Part of a small language model's weights: width 768.
MLP neurons of a small language model. Each row is named by its layer, matrix (up: input weights) and neuron, and shows model dimensions 80-175. Each number is 500 + 50 x the weight over its row's rms, rounded and kept within 0 to 999. Numbers have three digits each.
A block is one neuron, or neurons of one layer that tend to fire together. After each block is what it responds to, as a language model described it from the Wikipedia text at the highest values.

L4.up660:450503625574535452537566576477501451425470481463514524534539475440577509555498502456403473550536440559588547425509487487467448551472450497554551527627512540601515448502504580447502443516470570551495450500572468497542504505469543521533484588603485522514477498576482481436442508526486396511
Responds to: Split-word initial "s"

L7.up112:507491503532418437501460491505493421503474457537447544562447506427449488523531518544552550598346442525433448487455460502467520517426466609433462532548484468479528471519489555467490440505469554501555515526517582490435574532486524529571518556404486592411403352497540437477554551464463551438
L7.up197:516507543535534423443420502465465454513556529529573496471538431448519478452378496460532428481580495588548506554536602484503507554433483523462434503436389416478590562541478532502415463417558493484511527507514603474559518495486490507466381590414444435482488436556639491454511535464564489461
L7.up428:492423412546532454449421588443541572567419372541566591494539443451615521491493459517535507494440506544453474392500475530554575568458579518501550445465508577416587477551485534547461470465508542526445495511532539612515525467580406515499469416556501502504478509555551562498467553536496528462
L7.up564:459542576530495495573422438490472517464379514442484518503618561494520566604524570480511409511444630447502477449520455538508559472480482460501565490540504500521544501498505500450520499531552507529517515445404574591409536422534411486557544459439506455418467590564558597558464526586531542569
L7.up980:376535508535594483558505487541489544458595542459514377517560459523494535556500412533552456551558519488498495587452573583513476552491516490491498515489421474495457573561540517559517434462384471499522559588567541514489456455518518558527477515563333575527447532522516460417579515477403491454
L7.up1463:453492463439604434501524544573546437528623487512567422554427462532466452606522455502544532531573605503494520492465575538463502463436574531441548490507426434414464499544559502501481539465466511477566551536577512551483410451464494448528540546515404600509458515452532500436475563565443513497
L7.up1564:496552500567554474531484514504454413481502478428465431560466499547482459580471536458441417448512568572496576521430439425475543500602409470422514457462552481553546429572440539404482563519443519554511621571539435449481461547484536427536505609477433436424486535550512449599528543448518392500
L7.up2953:416523561468519362414363626470510594543494506459547515513511468438586508480478476453545576520533484453536451455477526563521473488460461487480448512542432515557504590612468532502546501474552468516521546463566499536487534546493516538512501525513454528575551437541545576378547589559434482507
Responds to: Phrase-final token before closing

L7.up796:498450479405565540563480530514441422614569430568519513539387562534439477446363510561479498417460493423521532546552523445532494534497536449611505466509523513413505490500470534415511520507519524540478443481463525458513550474601480464546544555508536507557516594469579479567448499390514559567
L7.up1070:562430472378534581499421535546523457444474522449497507433494486538472469495528533487526550482567548401483539469457445465583435553431536368519473453503514492506471484467580493344532543505438468469553486506510422520547533527575547583514485486427506498544535509511524547495549426484433522506
L7.up1195:435526490532489520462495434507474500415510463452600450527429438527499497494486469460559548503533495452522544512503437541537473497541537414540524518541478616583439463610549492443513497468574465496551473502553435483503533519516493527558504449524579472430592471556509487544420547482495552538
L7.up1290:477503421434547432494529490534446500421466544436465455482405548454526462433442529600515546525579540462477460395490398545485564491419493464481524478538505560466450507514488514482441601414588525536490503531485421476464449552483495565536486505547505492525472542498540559451582466506467564394
L7.up2734:485457439384497495500477540451457498557558615461521478514482553513475441467539547484628441536522549402529534444570518495506559535534658476506502450508528483398534459470531450472493534513477581471483500586541513566531463469486522592475543543547586407579566507462526476508525469426520528527
L7.up2827:611559507480503526464542401497469534501483509492474575590507579517577571466495464445460570509445533573443503379508534473547469447540448484471552550511454568562377427547513531562492486400522501579498386602585439503517452519445489576534531504479562551478476394511470541496536498453526581431
L7.up2884:489443558551458449430405498471445512496455524524465503569467585504398512490522508403569457578497678378428435499515465512525475603541497430521505493505518437497496431539460514500534484521513415444611466580497466517559580489568568497505436430545423485427531543532512595493575499551511531450
L7.up2887:525495556442540490513443459464394440487570502523495493460491500468500418484472556513542459500473528476487508505491407486531601539520457466399440541511523596498460521503497490473409477453546452436529408509468515527509535454538562490478507492485467452537460440529483527460480438450502548483
Responds to: Numeric table cell separators

L7.up505:510539539450526524508470569443522516487533505465524551495611511475384439442476569415429457417600479523476497576534465471476546468515576512532503509524462507448459544387489531434451501502466479542470462458452512548485496485512545477528445377454503511492520590440502447507474519504434473473
L7.up558:481468492464490516407497605571523512504570483516528494504433509482466429513501476551513510509461561433567543448517537470488517465427499502482507519520434481523521432465397482476471461532539579565512493527398456539504484593501527506555483585416523473561526528459548592483593489486541473490
L7.up838:575531606515477532440514535485474538619491546539457430480491518530496494475504580496489355519565462422476556571454449566494559516540479526479505546528492497464527482403501494545521507493463492554526525553547537481614517485515522482552513415422532536506522497517496454551559558540564555519
L7.up1493:512554533574495522504505482542527485530638488527507473549489457381430550550528503467465468425439486476514433563503608509444491431499468378474594462466533476559471510638444448352491507495513566498532499504516501467406498468574443518484459488496476597513524361523537474500437486455482467558
L7.up2059:468538530541487523426552465581514423556576549570451548533598565386453581519434469424461516468459530506510486480476564570401499548536554487522456489517515529514500511539447511529517487518509488455473567490475580553477491401465576525465484427421492486595523541485567454509504518475530462518
L7.up2099:434489585506464523591457501579421513602518505514607386490545444450532441538500528561433615466488585471455545587513577459440535520591522598507464543619457529540496418553444496470490472583459559522473520496544565461412500462549495540535510442395589559389527499468505528544519548525472447487
L7.up2140:518563497448522556447528567495466500501580577467503587617543526574494540484524543506426492580529540530589472535534478530405404560486507482588509541656458442573491441512452511463562464528454467509444526572520570413505530484549453549459515475508493501514533486545447523499584481403436562452
L7.up2802:539556545442565534532371430521476486502491513551550422483580443497513498460576570505546501353590507458609470527505519546447451595452418364477465566498518507526487493571531513462490441538439549572460496513454521546386460565484435540551435496491559486542572523439540607545483473481409514494
Responds to: Word-initial fragment letters

L4.up1770:431433491489463510597462473559458519451480514481522549399524535423512454533538461374541466586361535527499490491474551499444484558511489469470483487441548505501525504489523546525561442424490421545611482519550536563604534616495573514520417508559541491571474547487585473494491584515531650506
Responds to: Range end points

L5.up66:506501461490513453518486534477453559462474529516512452578535487513478554386512516510600425499482588449502469536476617465515548626550518559513513515446585432433433433490514561549432346476437496500441573565585491532514515421506419525463518404511458567672517531504526520464506523562471472530
L5.up128:475400537488473488516458527584450475515472622478410600471586549466436572405559520458489517394543510489480481434535508532486418539472467541469463492494493580488404430428550461446459566481548510484513533486475521527523505527494567486534393561570469467534436462468609538552513427543403422487
L5.up202:562526494545447510592437462581496467521509553599460485418492535475439545522522506599508480505484532446454616507418449534464509515403575523428489438494401523443509550539540455368477487485501559486480508564536455483543510470587438523476528501520470511629572614419465505539494541480496462446
L5.up510:507527421481516475467582535374545417502501550519458576536565538516501460468445593445554406539551489537459455510545473531492552392497619485531485488521468540520476465470501470399455455525534537524547396522486580496560492634467599441458535492533515496587520573526506516505523490522608523502
L5.up1669:540557411441392525539549455441479493456546541483476536495493466524514505465503527476562549430509568499473470479540514459502466533532466463478485535489449474577509383435516495404524472463530552568575441464405461486439544479569506447596434526498512499497499465478425579453554518476441477445
L5.up1781:578436512453517509552542520586508539614546540402481547586527518634482487581571647451444463398587375510552511503431518544477431429472515473476512501547471576477579467460469504508590481462491545489518525508510471508426485519497498462530507505504526466566493575487483494533470498578510400464
L5.up2350:542449516472503470440559418504426488541491477486585577445553501551399518481411523475470465512501508448579571488522520423476496485420406437516596495495489475477589436500489434528524444508464524402487452329447497408422473432537520526619562542469575460495452438513424533501585498436375464567
L5.up2777:550409455499489484545489505491480548514550454458510435488490600516501498554563619491417467481525429466433513413582494530509475398455493496477518546559464586504512419512449545591541523451441567442435424455498445482560467490486506420507513574468539514584499449445451534524491510505501422586
Responds to: Numeric table cells

L4.up624:527404512461436480463476487557479493454559575552491575481470493462598432497469416493519497555512434524527487493545538463501512498351574469543346521526492448461544423494413498443452508516503583525513429437476450476514531478444546612575532456498560494528501571500469420466564493459482521541
Responds to: Mid-sequence continuation tokens

L5.up250:456459479459566473569596555477493473516525555521513489454500495587497436506465424517516446513470472568501437467490543501475399475483475454469584523563547419525565479487414514530517519488502522457509527414552474550404426490517476463442465502407460568531476556456595499484497494486566454501
L5.up331:450494566533519476486566517500462444481565479612470487422460440489438485494557498442518449495527485587467516460542561592419542503630530530580466479596501539508600448554412484515516450537464444510520546521574501512467478488527544437557530472374556448487454562510515569576492500477533437471
L5.up490:543557552514490589468468605503533531527464629526447576615568520605502480511583580536481529548495557617444484433516563531513519577474533535538457530464515362473524490542438488522539493493428559527404483509541415496490513448514444470501613513453581469397518554595537563516577485520512550519
L5.up1408:520480457432474638457487518528458401513443567521418468429549518436490491451519421523479455540561430564535454493509514514452511520509546450567428539500522533563470435570473534498484469495580533493408468591420488519473640498484511519432494446586496499471450505489455507541542513420479488477
L5.up1479:556549507542517556411537469536380522490501579536500539472499411532535515542498538573485565524477551560438518457439501527512553517487541493517496530589457420577542485525503579445518522515466432546460525540598498496454470464547479526449579437383566548482572564421426437488531500573596497485
L5.up2256:540551522543407485521497499511532464551520485466396529481525564492498486439502557493509525414456401441453435482502448445408484503474515444429440483524504510452542454641508534390554389554422619448432409504539433508425494513550475494532491529373541503504490511509498488422590560564463477523
L5.up2505:583478569481463522549462598463479530481520505505557452490503494600430414494499469496416504466453408569501481475497534505563484474529511395490551520518511519588506406458457526488552494525388471516563482484536496492515565479530383493411501469490491467488464499515513495576567441592562534614
L5.up2697:514443546451560428477540456449451487499490407625523551469487413475539427581459583477474473522539499573438558601589499523495582554472530527524425557573524524559486402425563557484481520487590594518510464450542478526513331548538404504500463550539593499468527603520483473470429522508522462508
Responds to: Split-off initial C